{
  "n_kv_head": 4,
  "rope_base": 10000.0,
  "init_std_down": 0.0,
  "final_lr_fraction": 0.0
}
MLP neurons of a small language model. Each row is named by its layer, matrix (gate and up: input weights) and neuron, and shows model dimensions 288-351. Each number is 200 + 30 x the weight over its row's rms, rounded and kept within 0 to 999. A neuron's up and down rows have the sign that makes its largest values positive.
After each neuron's rows, "fires after" lists the tokens most often just before its 100 highest values on Wikipedia text that the model never trained on. A number after a token or word is its count.

L11.gate1262,210,194,187,167,240,264,157,209,256,226,222,190,191,219,173,198,228,167,213,224,162,167,181,233,238,219,206,174,193,241,146,182,223,206,225,172,188,210,224,233,193,198,176,181,164,237,197,209,133,171,192,224,231,161,213,198,228,260,241,217,229,189,190,148
L11.up1262,249,195,207,200,244,204,201,236,205,195,273,234,207,262,176,181,165,176,210,226,223,237,195,188,149,175,227,221,186,141,218,172,211,230,170,169,209,261,223,241,157,148,215,213,156,213,204,218,244,226,204,153,189,215,223,199,149,210,237,199,161,185,200,228
fires after: " |" 46, "|" 31, " of" 7, "'" 4

L12.gate433,195,216,169,174,185,214,192,236,240,243,179,195,273,180,141,220,199,216,226,186,192,191,177,152,204,202,228,227,213,136,116,185,198,219,187,173,181,207,181,236,178,236,208,187,156,186,199,209,190,162,177,174,157,237,194,234,212,195,215,219,186,160,151,214
L12.up433,105,232,233,229,219,228,156,195,161,185,201,147,223,199,202,218,152,208,188,179,190,165,200,245,201,216,204,230,200,215,235,162,163,190,185,264,178,214,133,222,231,226,214,211,185,182,208,184,252,249,208,201,199,208,201,216,197,188,233,121,186,282,202,229
fires after: " |" 55, "|" 15, ";" 12, " /" 7

L11.gate167,172,187,180,198,111,147,218,214,250,227,221,195,157,252,167,178,244,175,211,190,189,158,176,226,258,212,155,215,195,131,193,201,190,189,212,183,216,235,181,234,224,231,197,155,205,172,173,198,207,201,216,194,256,127,176,241,267,186,227,223,232,198,252,162
L11.up167,172,199,199,163,190,215,209,222,201,226,218,144,189,237,121,193,266,230,199,238,229,227,251,219,203,226,193,228,190,193,203,187,190,184,218,208,234,233,169,208,159,180,211,222,220,153,193,205,231,165,185,161,239,206,230,191,246,136,226,166,194,210,210,175
fires after: " the" 25, " a" 16, " as" 9, " was" 9, " is" 7, "," 6

L3.gate1342,149,157,186,135,183,145,223,143,220,185,258,201,228,209,192,202,211,228,176,230,248,179,221,221,160,142,230,202,148,163,193,211,214,161,240,234,244,198,185,238,198,186,194,177,232,189,211,214,195,194,191,172,172,209,166,192,201,223,196,202,246,217,146,227
L3.up1342,168,186,175,231,204,205,209,158,170,160,204,243,246,159,190,165,191,212,202,185,191,230,185,264,246,156,211,212,212,194,189,179,174,194,183,219,164,162,218,161,230,237,163,180,224,209,234,259,310,180,211,154,232,247,200,106,189,209,172,164,222,188,210,187
fires after: " (" 33, "–" 12, "-" 8, " the" 5, " add" 5

L3.gate904,155,174,212,188,171,227,177,184,212,227,152,208,228,253,165,181,157,214,188,207,158,185,201,160,219,176,196,181,227,173,208,198,165,216,200,205,131,204,188,224,198,208,220,157,195,188,168,222,217,244,176,193,183,211,193,224,213,216,196,209,251,231,230,147
L3.up904,124,215,217,177,181,206,171,186,188,170,135,139,203,203,151,208,179,255,205,209,225,214,122,228,136,203,184,194,222,190,170,201,173,192,225,179,170,241,137,212,258,147,213,203,221,211,222,260,237,156,221,168,144,210,181,214,182,232,175,184,218,212,223,161
fires after: " |" 59, "-" 10, "|" 8, ";" 5

L12.gate917,191,186,231,159,158,199,178,235,209,190,191,159,211,203,200,230,132,242,213,277,252,214,160,249,267,211,164,204,189,158,194,209,198,212,227,135,210,238,214,226,211,196,181,163,221,190,199,193,247,176,228,210,212,256,177,212,257,230,197,194,240,188,192,210
L12.up917,151,223,182,125,209,233,187,193,152,130,228,163,248,195,221,195,161,224,206,261,271,191,160,277,210,211,266,179,209,170,222,227,202,181,215,177,237,204,191,148,210,233,230,161,183,181,188,221,249,212,235,176,211,189,212,208,236,180,212,192,216,187,159,197
fires after: " |" 58, " the" 6

L12.gate793,173,144,205,219,203,206,245,216,247,197,188,190,204,183,273,219,171,205,132,215,176,206,115,214,210,194,202,244,196,181,231,160,196,188,182,168,169,191,151,217,258,209,191,214,200,140,191,216,198,191,192,202,224,206,174,212,220,218,206,203,230,209,182,216
L12.up793,148,162,191,219,262,209,209,219,190,195,191,184,173,163,223,249,164,213,198,212,219,245,171,237,198,163,237,201,204,228,175,181,228,224,187,151,242,166,193,174,188,196,253,205,233,150,215,236,224,177,210,134,218,154,226,218,179,198,158,155,237,252,130,178
fires after: " the" 33, " in" 24, "elected" 5

L12.gate1322,206,196,220,180,234,231,228,212,257,250,197,218,160,213,161,174,242,204,191,204,189,193,162,204,161,224,162,219,179,227,183,174,244,166,222,161,195,296,172,218,218,220,171,201,208,162,261,252,196,205,141,284,182,213,201,214,228,241,215,252,207,214,201,208
L12.up1322,224,190,165,205,227,230,187,227,245,171,245,206,178,185,177,145,217,235,186,165,205,172,204,147,177,212,219,216,168,209,227,168,230,151,197,196,205,185,212,283,240,145,194,140,191,150,227,215,171,192,131,199,193,125,135,158,216,216,171,169,211,194,198,189
fires after: "|" 35, " |" 8, ";" 8, "\"" 5, "\n" 4, " =" 4

L12.gate551,240,212,181,192,164,213,256,211,217,182,172,204,207,184,200,204,224,216,216,212,171,216,188,189,203,210,202,225,237,222,165,193,168,178,217,153,183,201,215,188,177,172,150,200,181,136,203,160,171,203,217,202,226,196,195,194,251,195,203,195,200,193,153,214
L12.up551,189,161,244,191,191,163,207,198,225,184,187,189,166,220,184,196,177,221,194,197,259,166,186,130,177,155,209,209,233,192,210,232,214,193,167,226,217,214,200,217,197,131,218,201,157,230,212,238,182,215,185,193,236,177,250,184,188,196,203,186,149,223,227,214
fires after: "|" 28, "-" 27, " |" 26, "," 6

L11.gate914,188,239,154,174,184,208,251,192,229,230,203,222,211,189,215,229,221,194,211,162,121,206,288,227,214,193,147,236,212,167,185,206,180,190,199,198,177,162,200,229,207,159,218,252,189,251,228,217,182,235,195,192,275,158,176,177,125,197,229,229,191,219,200,232
L11.up914,215,235,173,224,229,211,210,178,180,207,244,218,185,234,244,296,188,246,188,176,202,163,281,235,234,199,210,269,173,170,219,149,191,188,211,185,222,201,252,194,232,249,205,179,216,223,284,204,217,180,226,232,146,158,184,196,201,176,186,229,266,209,167,198
fires after: " ==" 29, "==" 28, "===" 5, " 0" 4, " ===" 4